config.toml
n_layer = 13
d_model = 256
n_head = 4
n_kv_head = 4
head_dim = 64
d_mlp = 704
vocab_size = 8192
activation = "swiglu"
norm = "rmsnorm"
norm_place = "pre"
norm_eps = 1e-06
positions = "rope"
rope_base = 10000.0
rope_fraction = 1.0
qk_norm = false
attn_scale = 0.125
bias = "none"
tie_embeddings = false
parallel_block = false
init = "normal"
init_std_qkv = 0.0208
init_std_o = 0.0
init_std_up = 0.0208
init_std_down = 0.0
optimizer = "muon_variant"
lr = 0.00528
lr_mult_down = 1.5
beta1 = 0.95
lr_head = 0.00359
grad_clip = 1.0
warmup_steps = 200
schedule = "wsd"
decay_fraction = 0.682
decay_shape = "linear"
final_lr_fraction = 0.0
batch_tokens = [16384, 32768, 65536]
seq_len = 384
doc_mask = true
z_loss = 0.0001
train_tokens = 195700000
steps = 5892
dataset = "wikipedia_en"
MLP neurons of a small language model. Each row is named by its layer, matrix (gate and up: input weights; down: output weights) and neuron, and shows model dimensions 16-143. Each number is 128 + 32 x the weight over its row's rms, rounded and kept within 0 to 255. Numbers have three digits each. A neuron's up and down rows have the sign that makes its largest values positive.
After each neuron's rows, "fires in" lists the words (lower case) most often at its 100 highest values on Wikipedia text that the model never trained on.

L9.gate484:167106142110149153129161205106109167156112093091131082137124129134081122115111113130069073112104141162132100154105097090129087113139172104153099105142045107136079104148093192066098107135134097143104151148166160143119137159151181098166101125097038132149119143139089138133114163130155110120092167140120104097136044142153133146114093141175141189082091193114160134124201142116124144116184
L9.up484:082139097174093148084115135120043173137074118144154097133106119159151105070122191112179145103120117100137105109119146121096153089138124125123118098086084130118100123099122111039159142162161143120099084089090088131106149105114138158132121149164141073128094188198153130127155092080104107150146148161145107169123113136090148148152086107145161111115103111126170145110147169113145160114120
L9.down484:147178217084101125124120144077106114186103143169131151135138125124147100121183125122100112071105122082096143155178133134105146081183158142126097166120140156120096157147086131138060119126126168138161118137082114130159126153130155137167144139127193111116159154234107100125155115187072115128084166171091137129105117120117146102156107070123096169123121125130086150019115149099135164123130
fires in: "a", "an", "many", "several"

L9.gate185:162108128113130092121161108102089167124129150116147150130095127118159129143184125057113140119145118117074063093169153099160147154171158150131144136130102074191158109126161178101161157103141150119171069076108187112167195104151133111163158138155153169148133153075122108103148113144115191121054177064160121142131178160129129092143134110130099188118100174138133058098168107119138160162104
L9.up185:144071134127209142149068130149089128108113130145103154141131144122123106125135154101138095156128129125149114163110161097132096196147125062073119091155060089132123123139140185138124167132189144153123173128064119147115136160118145111082105151106143081141195114078128099122113101122109176140071146149188085153145129162102134139124100156110144117182106151141151093183155156122151165115106
L9.down185:130123129083102164142097146119158175103107133143111111131107142124145183171122104127161079090152145099168114206074144152173115195124091101119133107139056045131124147156065094153152168122158121157118148131099140153094188183073166190077128112109210101159122112168156112104158071153057158151093163184124120193166111110132137130120195127110108088131143175138133151146075117103133130137135
fires in: "a", "more", "no", "most", "less"

L7.gate632:125131141099130122138141079111157129145129145133140119190081066070135129156117179173173085140046148174139174163174125133116104167174096172152110113124156136146084133061115076136142150107166076136131096102165058089123136096132149097166134061167091103100140108100118172157134077110112126101108137129097087125128077105155100128101089138134129120111138047144076090112148096082178111196180
L7.up632:117158136060141158112159093177176128149100114145137127133027087094101046122094137199132076191133143143099142157195112149125087146134110115148158112142190156109132103097131139125119121161156056137116088081108106116164133118145129134185120085188084148075165121173192147195124145096114104184138149154147098183083083101140112117118119131129134130056136124175131082165112126080091082160181
L7.down632:160136113145105124219108114141100125113152153146119179110139084073133127122077117176144138076095159160145130152085112134135110140145128060106118110106112141130190138141156149162150113183110096165138147096141138178133109085106106127091153094105101138094145131151128127142084131118178168118117137148110163167144114075116156145120082106177132138113119116123120144095132129164129125141111
fires in: "that", "when", "while", "which", "before"

L7.gate437:141142086100144094124147091095115153078091125085113127125169100133141100162121160109088096088127121107174164162103040101160169140145108151097149091129162162130146152100121112129141084105158087134181150090139118152105126045170162156104168144088095137141166121158192105171139095116135116165123112133142092142125113150073059155137093110143170130125107101145127155085139091197102138138133
L7.up437:116166087165122128157149126120160167115098145070136098158116111101149072175129090167054106092131146051092071176189160147104154086112162173134131118112104074151143105165147168138161127102123148151161157085132112114099132077097097111110144190132127164222152149114140095085127121107137147097129119097129115110111077095138102135123090012116134156117097099192137134179118153102113149151113
L7.down437:127122130124035139132073131113119116130178091125171172130138141121105192099046148126157152129072114149145157113123106189063139164149127113154150107133152179116153109109075127174090097137144149115093098133183102120089138129172160128186134129105105111115178097153137086161148120132106145191076131113128120075098151079115160166133110186154156155086160144135105100104159139121170121167097
fires in: "of", "within", "among", "in", "across", "by"

L4.gate415:101149136081095122161111139129103096124161127154128169178129136179129151153058116082129150085119112158139152078125149149118149107117099181100103188117144168109096176095126129100185067184173130164114124136131190149093106155142061095175122131119093170125129105096166152129131118095101153097057116071097131085151102105042156104147102120156119145130058067119143172116107129173187081122163
L4.up415:113086113082140149123125116155126063135114186156081114162128155128083094107082158175148109151119124172124152133131106095084123105117123098165106102176189093144129140151122115103111158175100166178156069182155120140104154219160131172186130120127158131099129124125121131105131152081138119058174159204164109145115091154153122106136128123126126104104098184175150156160195149147202132123073
L4.down415:137209101131085166125177173099117080095143174156142126140129096155154134099090110100133096157100112118155138113161094162139141126149199137096089146130189139192176142094178108154199141119088143141141092172139137119126104170104113097110106090089091170082130111140097124138110135100107112118134133167074115146123138190166135118121222072165175159137099122121186102114046185173123080114129
fires in: "that", "although", "according"

L4.gate217:162147133137131113086108160200134114144149092052179102144100129108140091098181108155186109101087149122047083088138088096090099182103118126166149130135069095156113115124161102119146114049133175123182099131173068106145092149183124095117079113157095132071158121117108126135148151142180101111089166138104132093072118125089114150071160131138129141190101154134151135152120165110121155087141
L4.up217:172089109149125081121131126111122122123101124087133154138121130174102124115099096190097058150111145105163112115188140151127095172117070124178103185177089106095123131173065156184130106077138176155110090141156185114156104178161065136174120123132121087108109126115158108132166137125135121074120154124141154117147097109066125100088174089155087122157099160169144083087142168185121131118126
L4.down217:133099064117180149121143162160151055125161197107072116118129144114133115120091105126169134148095138132102160100074117108068074154143121133123094148141148106126145087077191100113082072082122081142135169146110142156084065083150063059078141117172120093135079121096103130143110177139123130153152148145134126144086145139108129141134131128101100140151146105105150136107109173082151115161068
fires in: "of", "doubt", "significance"

L7.gate483:149198120139141143122187129142096101125190217144225085170133163154114114137148154180138135099126163114132134117202119161190185144139171076118192118122083154144088163056166130135082117121106166154146177141125156143166151111120120056163141149121201114127088059167142104070116138139087082090134144130134116087114157114086126119177078098121102117100060108136113162137105109156069130101144
L7.up483:136179115144084126077210152156076107097145172180116181178146154145169094139169136126100116046081105161181156135134101118236162116155155104107151100138121144162085156143121084123116080088103101130127151107134180098135105134134110084130110139108125136174117150151139113077127135117106129059074129102088129112119185094121151069120157072166101150127115129135063132108168102119140123158154
L7.down483:152148121081052150097168145102130106185173157115202119039119121140091116149115098173099162068080132140085157161137151144085150127128106039108148124159083135105119168099105116131108100118119145115100159146139181123121140096091153102065155130126094098089087106161125123101110147172172130057127139191059067034174142086163132133147108080127089133049098177065131123143139116080112158134149
fires in: "of", "two", "three", "thousands"

L7.gate162:063204146090162200114118121117129080159097147069102126170171122092128134139179152185183112116116111199132067152149118156139151073111133112137144143127144133103128103142185085117074145108167062145178121172093157149130158099140120105171106139157131167104144111134107140169155175113113104120081134110140089170096164092184127134093116111164117096190133223171152166148175096129156154127111
L7.up162:114155114201071177072118130099169081142179114104100105178106117155178089118147149169168170115124145153151073110123137120106120147134072122085112162152107097144131137131085147092141102081110072141097137082171140118107144128173076184145138119118123126109147117156150091122127145159144090142117155164073171093085123158106103116172156133131152117067088115106106137108105157172147186149127
L7.down162:162129133128134097073113159080146120122117129122095082147101116137213102070112131154129190120159138078145131160110122131092081134119116125124127196144105084127106100204161181131135104142151128172145149102154160125123103166085152106104144082127147159164098153119171114107040086095170140141146130161102120123127090157109153153159116142145160122065131115142156127127173194110112082100157
fires in: "for", "his", "in", "to"

L10.gate433:162128149165124056115070146112147147111116128122176128143069128136131070122121134133129065151195112086107101142119174120145094124144173126143092136157067090084152115187136149104115123148110155098106148176096136100112209123153153194150201074101123187074154158078124095180146142159144100133065145141133174122063157109152157166126105106159147144188128169087162107173156078103170111117194
L10.up433:153108135141160116135094139106103161144034152146143098079133165148071077156077085128102116082144138122169100160099083100161069113110103123137075146160080116067110160163088166103110042107113170129131110129098111084142161139121101060082102128116161131067131100116121133104158105152095138119149159126170103097119175136099080161115159207173127172131112156096138139112196111138117097128121
L10.down433:112159117127084121123121109113143151141079120132069149123129165128120099099087128139128117128109149158145107124103177098121076149196115121051088160134123088144047105127119202047154139145149116176153134136126089127137145070148123104140137163117111123091158159106158104098098074145151100144105168047186129105130133101109120102135140168158136138165104091123086079076160117139181070145142
fires in: "a", "aze"

L7.gate205:081159213141107120170185153115117135112135116170075152100127122095169126103130111100107155109202094165088113110127128102185094146184133135154146105179138096198138121137160178136051049141152109182145155107115199120074084121065146139133103035121096107126081137086095166138172105095070120158096131140161196088125131101115068150116148086144165103161096160142126121142097122105139100107149
L7.up205:087153156175148169110045188070111148162142141089143189151134137120094118108208123121130108153144146119116136193147139139159148186072087158159118089131125183138092120135134123082137163142111149155185132157134118167138161093184072118120136149119119141138124079210122118111074126173160177056184144103086118064133134141159116088129115087151144044030146087104086157118150102089172139118092
L7.down205:126121111157090161121075061162143114101083187142164129148126115106158141101186109131095140092091190164116146172100095146177133095120122089135193177137085160105185055134161176166169165159114130136119116070177089180183124131164148183181148075107096191125113135106125088138100111133168136144121125119089122186108145098207111162115128174127079117129114154127142166130150163113075135102176
fires in: "as", "s", "with", "and", "include", "of"

L4.gate655:125148114112131130144165136128143135113150110076164138124152118109121082123142150144156159139118225145122138133084069112139168148120134115156079060121141115136105091132075122126142076131130083131125138169146144140163127105149131118174154120157073135132131126230149092085085146093121138069135096068105148087184129159093106126158144138129128095187135110209115107168171191121112119025102
L4.up655:142165110101123164132141153105154159100176184090188139114177098129132110072108159164116148124131165114110120083077114133157125168075142173110096075142123129122143107096116127184071129099099123141161115114153148129140167103141149092163090143114071138134160129152126097079109108100150143095081092096126099148174104136085120085168177104166095057184131127250104093198167162102108146074126
L4.down655:153166132180179127150108140126149146122195081099133138047166149115107133131104139177129125132092109135150078124173193120084126121167154194143144131147189121143127162111186134098127086095071084206123079123150118141128132111101186102073115125159128144183147121138106036086129119126144068099100131124133113162133093134110134113119112135118082112150136130174154145159130149132107116115118
fires in: "of", "and"

L7.gate301:152117134121136161070092105094077182116138130072150106137129116147165104150137155198112086141151156128184098072112153144141046144133133193134085120115131133131124114105141103130099062104114129102086150147099131105155132144206116142171159139155103153115151165125054174137134134144143144133133118097116152137123132163156118091152148067074161104115075161167125113141153074120147164149116
L7.up301:166134120104094138134116149095121149105141093080165196150124186162133153033147127090107184106137184133133104120120092096149156164110108117108048063104131107183142143191106133152096121154171118190172095180145148154132158149064138131111167092108139166107150091164039147144170097085118080129106101128068067141122113137093086081175084162115185114158114064117107115142100113149143096131119
L7.down301:138089122140063133122095160053120120098154105071132110121099112133125165091150128144158194123119060119111091096159143095099079123075156109191168103121105128163207108113106092113153108154121123118151064156143091153149138117092095113151077113155102163084075218111075099083109122110159141118140093108101131154131099106166118106078156124111156149114099111128153074149060103146092122157048
fires in: "an", "anomia"

L7.gate652:133111140126110081151131174099167113080141088131125120114028146149090117128074096072149085147105121104096135144153128151102126204110088133111095129100133125156128139066133139152146047111108134113138142140137121175093142074117152112104176109090094122054094153104112141155075102095180164124187093140133141158134110100063147168147164178095113167133079055051157177078165107118068103144158
L7.up652:136184142141093110132182168099185136116166014174161166143054157134111114105066136142072129134068172130068136116104133146097121155153133131152162177135150111173118157108121114139135090078040163117119146142115141112133179121099152076098153035133099123126083135085117106067112093132135143141154057156138122109096122067158138118146140162145079150125124135149146119085100089145092094115101
L7.down652:148074134139098088160119172165124152088093133124132147158165139097092127127161119129148149162148123184146129188142106177124140086061171108096144047186104169106092190085165185146127125155128117138135100103151110139139154070113182144143158173123160152175040088162127127169139171141137122129141106126146130153105125120152104123148068152136122151122183149200119189121139085160135087173104
fires in: "is", "a", "who", "had", "they"

L10.gate491:139157135137081141164146092102117112157082100099095083159155112132162176128134129102141109170075112107121123115104126088133160115146080101115074115043103067095118159159132140117147145146097133000167117148095133152143165084132112186108083124146182155133071121144145171127118130170135167122143178128136146126133134146148085119173135154143128132141095092200100125102101128155141142086109
L10.up491:145067195102090126100095112098149123097129163149103169117126153156104093139119181102153129171137159166148117160078147101103090138125131099135113107107130130135176121147135141097152122165100125143168136135090064148112185177162120153172146149119135145145157123126145094128081089100135142125102137121158056164072180138164067115210175154131135110117169105149145109130155158150134051128150
L10.down491:154139106089123114114178127127177123126146080170101116161154136207148179107166105090119142123076101105134112149088168102100108139170123103138170125079161087096090142119076102108117133095108169140141113116116150141134088125158132159113135135162113173159121174135114129062114141145080065077130177199083132146122155121108125104155157065102165066122140138088145137089087112140092120117121
fires in: "to", "not", "t"

L4.gate454:128095074119133036168148164121171103120128119071091137144086173170103135124076082075177087095058110162152126120156088141169047157161133122114100090092160168121101154063109091172154080178091116084081099070119154125126114081134141099122156088091205109122102149101129119156113106153164091133111074139101164092147195183159103156159153144133129122137142075165115111152185145117093117131150
L4.up454:066135126057139127114138168101173167097138152142123154139163178144143108098094069113139112119112168161162184152150148121099134101136153153124164097087119158152122131099082133189135125179123152141114085149084131127078121124154139137046113119093129155164124189173079146093100159112102170097146082132130126189145152090138117144150104193111078165166167119114140085131107140130090155153094
L4.down454:115119154107138108102139040161118195141160107138135123099155124129115123045093072150077102124119112114136120148145120060129137110175139102164193143113144072150083144121110094112156098134130155167168122153123169159084103204138120111135089144109129129166094103136115164167144155095111110106142131121141118128087096089093102157135073131142137175174143143127154087096154142096085097142153
fires in: "to", "of", "cortex"

L3.gate1:137152095096178065125128069129098170147106164118105115130143151082139088114071122110095083145154115150171145112096098138151138117100080147125112088114134127113124154093169150096147118091133130117153134098171062120146115116117083159162148135179146098127122148172092159166135192156130104140115121150131104083096106130094120075126079128105079164087094139087091111104109140151144213172130
L3.up1:063118093089132113153185040115101124108101151100077102091238141151159120127133168134141102132165154138123184179135179113106115154078087170132105119157159188123130133066107113100123057138117125128140140091126092126122094139103071111118166113152127093098124114073164166121142187145152088157128108131116095092118084119128114134142147140095129142076126158112160148085133185172129127114068
L3.down1:124137116124175146164137084137151146128121169125129146097224111093057112166122120146123134158087107177116169198136171144116088153109086120106076158145127185125134195046201107103063110139107088135097048125119108146137146113135102115066164125178096096147067121090126129127149070160128094117117097110133066116186134175082084123136131115112096135076098147136139111073091160139083127086101
fires in: "later", "there", "lantern", "why", "thus"

L4.gate413:129177093163150140121219147093077152048093125109186105135138158112142119104115104159136133118119147120106081123101094115169091138138095162139091112145106126087132088177107105145097048103144103211113128145131122110098121179131148056143153103105161093114158156093072140082135172149139123101116080133078082098132169159142072107100099091140101128121136145222119121174169085097137067113150
L4.up413:160126093149195160155198179143067126100103134097193173196105179148087124090116101105127127097112124160112154088078123104184096169147152111113095110077081087136124126167066076169129124119139101178119120123149127109128131185097159123162138121118157096093174187121123105165135102104138082168162077158086066141165098105155129062165088124146093184119143141181078079133120073105143120133095
L4.down413:172125127119122115150097118069115171083109086094124122097127160137124153067164137108113154112143140146092148112055109096135077187109139092117062132131103142142151145162084099097089076142150141146152082133135151097187151150131166083099117107144163102086151128030103068131109161129129110143147101149126126123149115078174127051136071153133148164084133134147133090191184098106137162117098
fires in: "one", "a", "an"

L7.gate64:111121120174140135174105157101145146111093111110156170125129102175059132136147077161111099144117076165187143107098124051118100139145046099119131117121154163109098100108094188085129127178086131137115166114120102102167111123106156133164126129140132143138118107183147165132109136151149091186132144135091102078111125161121106128119146095136171110118124167092141206078132194175099125110096
L7.up64:097132125102124175096123127106142156106101153155158123121155057121072107044098211167150117157137144069095112135133173108135127117118144115133162071106139151203157103096130113129093137102121135124106136118071090116127123124179125142105062077188054167081094086151131149181136171153124144174094083090117095200107128167092152078166097104119204098119108223110068096128127211119104151107098
L7.down64:144082157088089093113162119119090111101169116126140084115113128174100171028090115059147120087160105140111155142132059072140141088131091087159059122126118130105126112145167102119117153173092151114138126065150115099174099090095110102151147080112136048087119155142089120092158142201195092135160079137158139158132102138100055163134153102115129115176121173147093119140179155086170104070124
fires in: "at", "with", "the", "by", "from"

L7.gate370:172179135126144056111129135128118157081150071111168116096122170144108188131150033130153119117133167092112121065067141060132107158124115132159161149134157100136135101146169129100114113096066132154121087149058156105063120124181083057144089072102146117097081142118181133126087189081143047124078192131160109083153116086124062111115167131130122146085142136125117150104101119121169133104136
L7.up370:104152112092099129160130144085105131157142081156093123185102063143144106142187146151118131128092096098129160139135125154125116132101124151147173137159138117102148171140067161096054134081143131176141108152130102085122165097141162158141147136132036180114110084114143129100135138147150149108154109046149182117153062141125154090119160106113198169080109064130124155177089061141084116110125
L7.down370:078114086176192155119080119100170120173127157097089110116132169150139123088117152091064114067126158120138163153105129176099129114142136108128149108182103130107102130160039175178118175105141100097168160094083188140113149120123172147148150128110158134174094122144081095145122081136102135122126145072162129105126175155179152063154118165136112154185076102139187140120148110172121065133140
fires in: "with", "for", "the", "in", "as", "of"

L7.gate469:100166127129083129167157148150190182162072096128110192133126124109086143078118110127173188201106111114124193172132099112123171127167084150075137117126132224167087160209155114142090129160188118169182181120152158153059132133122123117171130071148095065146119140145129209156170096139143140130115093128116106152160129074137123162132088108159132153171067091064107120104083069171107076115120
L7.up469:150159107173103075115066107150107163122140122146102102139130149105115139112146116130138087141138209142115176093193087092117122108116183107154100132107183135119078151136161136140123165073148113131135131120099139151126128134069103120138120104159127045180123125110110079126130090089144124101111090150151155180172193156074165163133073109085077095091074138157166186186160149192123132125089
L7.down469:089139108134118080129155144158135104105110083207127110135141157116172106127114132140054155118083126096083095136144126140091122106098080129162176100128123125134108153130164161138136108135124213192074113096170105111180141077133129167135122127060127107175079139083119171151127132139122081179163123109182116142106159134119129104117171155041136090127145160189124109126115118144154196153111
fires in: "which", "that", "who", "then", "they", "before"

L8.gate57:226117123141163191114084185125119134092078120157096113145104128147177097151155124189110077141157176103157149138199137166096122123097094136136124099093119096180110102123110148163107090191128113102153129149100183134113118087197077119167135192134116129061158125128178175136145104143110154113189173114156085084106098119163131152138186176121142114132107104144106144067157157125115130134145
L8.up57:087082166148138110114082104151108083109127117163174106145153129132195131053144131128120131083129116130088168121063131106150156187112168131149065137095067146174191125183125157107168100078149125154131111151075084106134134120078156113171117092106117135136133120154144118153113063185118113216138110092158085108109143178097122102142164144131139174127140171129130176115104195071097153098127
L8.down57:107119134196144134120147090118142108159123084102152164162103164107080129121164153133125127086169117111124132106105151163101153150173159178164112039074176135139128130142098168127155083115086175187112111058116128130165123149093153167171126130115118082126043133138160085130144142224089127094122068181170130153146088122096145158121145114142108117130138104101142203182150148176111102118116
fires in: "from", "at", "although", "to"

L10.gate535:050206117138161141188148110162112076153112184153132155152196165142099145133123182198137112159110101153136094150099176095114128130108089107178100074162133110085129134154129144126107017185162134113069148119129090132181156120179167136140122164158123096119120123200189115152103127135172145131087127172113107113156080134120130146171107112118112144186092118162133104115122146118076137086157
L10.up535:091122148106073069176091092086165096115127157100147144116135093130061107166152157188080099087181070138161122134155136136154143085130110134217121149113165111101092080112049123144074089141098158108110182151101120125140118112115122102094099185133096072092078078179094150140158119096193060094143123209166075123181157141148116179160114128142118133155127074137107154129148113084108135120107
L10.down535:154103121148189144107115115136042140134115208159099132165133109131111133107138205191151160133161136124131099150140189094094109147167090123111117115126162128158123129126114094101125152144142159102096125157096132127128133085135166105100173205134106110203102116122197166153113174137094169067102118105083122082193154133145091172079151082112107108122172141094142111136107099096089162137092
fires in: "for", "at", "anomia", "neither"

L8.gate33:122123138143117148147149128152198108112140138150182083160109113193120103137134149125120148106105085121128119130193162199173112056109114146139110123067160130143112153100133124100113118125162106109150105109167111159162082175153094127156158077133142097156140163132170129136089097122086092140107128145098093069191103112091100136121121111114178136133096113116079163119172100136118147159123
L8.up33:142163134142140181125129104127125111120174139162164071138098121113184191116147110123171063139037147170088159155167124120104120107126111134188169165155087134064163104150122082146148140171140116098117112154136147155169088113177154141157118075147126071165130211118137152116115197138090203122095101101126153104151105128069142147150097087139039137107083108141122149134171141083160132117165
L8.down33:123170135095145136176139119122099123094047108178141194105116109106127112159100181130101142191122119153158102147090119162117129187187110100138085154194092078109129149103204118137124175102145145122139122111149118089174073081132175130096130125131152097117124065167166145125107177144211174123097145105134177135147157108142186153125090114108090098148152122156038104105077142113156151084093
fires in: "he", "she", "it", "his", "which", "that"

L7.gate255:058102169157107179105146143106107093104125109125155159136096174120189087133138155163144106178112170152147124131162135099165138128184123114154131181113119147159150095113131134167091111112112129103072033164136194166157130135125098133187101137192118061142188205102113057090177146128087095137103074122094171141112111135102154131129120153152087162097118083134108150118149126146101120093158
L7.up255:163144119168123127102146135132140186110152071128154081117097159113146133116138165090148133125153110130112149102147111097126104127146132103114160193146115170151141096177077181163214201106177069155106121116130154142113183075128097137089174121165133155087150091063083118116137181203108052141128078150118167111015108068160135158145146166151168150100139159126067114150096164119125078138139
L7.down255:201135080135075150109126157131122091137112113056128094116148098108115144175143133118093176151121140148132117137079141100126058157125137184165148149125166100150195048120134094057080145128144048182119083151110110120148099100167124175147099151107157125155114125087085104159148169115149113131138127165160146117105125127155135147129052080181140176108156082077147130102113127130086094169138
fires in: "is", "was", "are", "on", "in", "to"

L9.gate199:098106106073147089113122146148146162139118115138139152156129162081129168145161098136102101176122103130138135156119157089142129138187133209145104134075175144128142079172132127128120107144069116154157118097134107153113137129118149159150091133121116090149197111114076094138069182040114080164106130102150164124095085103122156146142101154148107093100100182164153128123140126111129160184193
L9.up199:078194166117152176104114125072196161112168107087082056199146096117195150091126170088120113128138112109133173116059077166127112071103101180147128138118106129106148110139106091196118139107125044159117095112126063170063133156152136114159186161133108081059121141141105098103157115173179116111180167114114078095128171158099146113124129110091137122099143084127131114116133118137112139111110
L9.down199:113107123143121140174076198091154132123065159122101125111176106104117128158104135155139063087137140130171207123128061101113180120135084155118129139138138094099105202139119094157143156114106153128180137126127155135129125121171160134147079154110076124064158149134159161153178096062085119174086156142109120157172091139131143121109119119189156133093152183098128153076089145113076107110082
fires in: "in", "to", "of"

L4.gate54:111188161152078191085132079137133103111175108159092119161085116064150125145123136139092117089139128125100135135099145148126130153154102125146133170132135138089110161092094089156125127121201131119123102141107136121120189123073152108078132133126140149150100149103114128182150132112107132106126116129038148085130130117177108070099189137146135121156112104159145147150114200135142151120146
L4.up54:130095154146108172073133139122103080133190100137135096153116113119187056149143204157123121120098043102077099136107073106107102165136138111077149121137129179110088149168148103150150175150131110178189105117126102143142163128092157152151117106178117161098179141206116152119133105107177135059104121193108171121122105138161155087175105152135063062139167102118104164153169131104131112181147
L4.down54:098159125132183121133082189171102172149101160123147094115125098189134156079134160110204118135174120148116131149135163114123139080184147133186135098090112136132102120138179198103145098135130149145093196142114116108159093100187127124088166159098067113088111123123119140156058093126103088135151124075171120173107118114129142141139108107140113089101096165157190118185169078117135144134107
fires in: "to", "of", "in"

L7.gate621:090160138143171136178082051154151141091132105094134070138146104132094110108111105173107091138168145164169138121153095112164080142141080087197092105163161174065186125120126101118150157108099145113102142165103107085095123201091121115099124140103130161108123153149214078163121095195103137039114157118171074107104133147112157124070076146097105109113143156151191136127082152167145124107154
L7.up621:113116161130078121186119073167108134110130165085185075111088126169117127138090115152137112149114107137080107119140168068133147102114121085102181073179128160119162086135099147069147123110144131129109088112124158120134173146114092095130155149152111097075146170147190081102160087144091143138188086119090050140174107103206108143119085169119081092099149171181118108098083130108104092121142
L7.down621:170106152111102103137093141127116088082094144111139064111133125147142151148153105147084106129167138129170159124132137077113121136107137090161175189148099169124123076200112087108136101131147160100093138117154135121094083113120109154173127200140042159114151110157175099151125147160131150116160133198108067140116057190118051169116142136094100181143041106149111119094167191156148176108081
fires in: "for", "with", "wife", "the", "joined"

L9.gate176:136136124139154175098172135095088202099110158176118169134109172138159114142197158172131101116103120129107133099147153057152105138102155154155164115187043109111161140141102105163111163105117148104163102142147099131100141118092148127150164106083146082108175078122119104177092161146158084184124171129210157119120088133178134134121165179105061146116074156099183028114152127094159133158103
L9.up176:073148108098113136100137112171129089093088086120173150164170153090151074101121020129115158133152197125176085130167143162139088103175152157120129188139177092063109084121093102180129125132184156157112097109112165107087135150081074208149132087088134109173156174095085041122113162146120110133160118201177154069151128116186126088186123126189115186107128107135119087130091093113157139173117
L9.down176:138079153101114133074150152131123157113151159124159125055226114086153096129127074103146156107134133076159078129074107136083097124119165088129113148210101166089125102188090097119150107217183117139112082132092087179106095130095122150124118169067103097125090177118126089166147105109146104163152131092097152110101112102143108089158140136205157088110088110133110154109088139119152152165103
fires in: "of", "for", "on", "in", "and", "adventure"

L7.gate602:181227166137124145114131152111132169147106149090095100130126124097121116108097100156122171106116173162114130159071134092147094124141130087196116174090079130113194160182049096124142131134194096179123160144117143122133142161116164096150175137120130144104094133147144106147135173130123113099148150133139136167120146086095121131097110099147100094144099129179085095160190129117188089136106
L7.up602:111190155120117134156175125128132148131185167104148155132130170080104049163079138154100135136118133188138083163112090108169116078166175115143108162128116169129140104131096106109172101156156182101108174128107143152084166186132107147135142123107128135080082182145146136122188109155114145108119119153083136149088098124094109078148154056145120130177086169185076107115177183103100131164180
L7.down602:173106042088066087167054148121128151100070141119152132071123117128130173118183133140083103132098136114107155145173157120103096141168140126074095124142144129126121168157045187069098164088147103117120078080135203127137122158137196161085130118147115089088146136122137112127138093132124147132121128139109126184174116120133118148192092153132144185117125089113167138132156172106090170089094
fires in: "a", "an", "two", "other", "several", "axle"

L9.gate52:102137162096135106136118099102099139163095112145134120159100135178131119156177169127107103116135137144124173129116171096186109144141183149108157157108094091107138115154156137129166115113145109064174142140122114119150180054129176061136162129094085186132129075096132103129072072127182060139098148101120024076135109135071146114160095065126145101129145130113124137106137147209122159116102
L9.up52:131107092140117126104204167129184101108146135159137100110167106151149064092159084096171152154129145125121125173152129093125114183150190151134116128107157142155142092163125129117174063138200168127041140107096152117146096124126180151160120123125165138127095126070102164138133114141143127123154120120165176151173146072096081131140130175137116160118157091112118141145166147105092161146069
L9.down52:121155068101121141077150109127125121136156087102202177156133150081165162103164109117132152096145115130111175222157095181148154124139112112137113126121144185175200091063128145120131133109077144129135177087093165138213128137122144148150137121136153137114108148125160120113151171133109202160184149090092202167170167160171077167130176101154119100141116136071188160151117090122098162131163
fires in: "as", "to", "on", "for"

L8.gate356:144134146151141097143127240107130142105107188097115137133104123149128090114086140145129092116150114113109089153048107082082107085070134114155126118076135098161144128125116099108100115130147124164167145127095193085108126110152119193102173135133067116064162160150147131122087127123128119123151110117107114122152197048094066135103081112126096132085106160164106130120104155121093104083145
L8.up356:100165152115165123177144142094099121091142163128115167129159100155079122144132145127082060074148124077120168091126134132084082098154113076058091147077136132102153123158086134096130128104190131121123096066146173124080159164122105074146147153100049112067114130199187098185085096166100130149171105188094071111147127106161173124163112057164113104093110114157096099124094112120159104141129
L8.down356:142118109146104063052108108158187120177133124093152147114119088146152119089138153115092102114110109126141159177157107175092159137121119211126132134176131175137136216157093141138131104166091125074134109093175152142129166156151215147109132063100066117071153082108155139104130107138127079115133136117159152156109115112105115115126123138143175136138111120121187121108151176134056166159157
fires in: "and", "in", "by", "from", "the"

L8.gate9:161089168105118114104100160128148063124093159126103128161113094163160126084092138132183078123095099228125111129142172096184121121131127140092123110075127144095059111153120152107123150170119090127153084132142165108139129123114130128167094139149131202131078113081128160143132126061089099098108085128148174153060096043120049170126218106179082099132150089126124080165205171144112086157131
L8.up9:123108094112142133123117143113104146161187063121132135088107123126147160166183146131175070125140124149098157195120112165127133112152102155140130137161089164061118132110219072107167117159091097124109091107137196121089145130117170176188198103177083072114098149195104123096094134116151074147133109103128170130139096126200173128111117110163100173119087089136151120122140078118187154146132
L8.down9:157174126120126126130165151135064134109070147085078114167138131155174162110113117119137161128090121153102140192086085134139162118140113107076171085105118167075113146176141164112141157133149148165134135199173156081120091140116109104150128154101064114103196197035124123154116156158107104136099102124120112128100057139133182120152122115168161110183131125184068085067151187134083153111120
fires in: "that", "to", "which"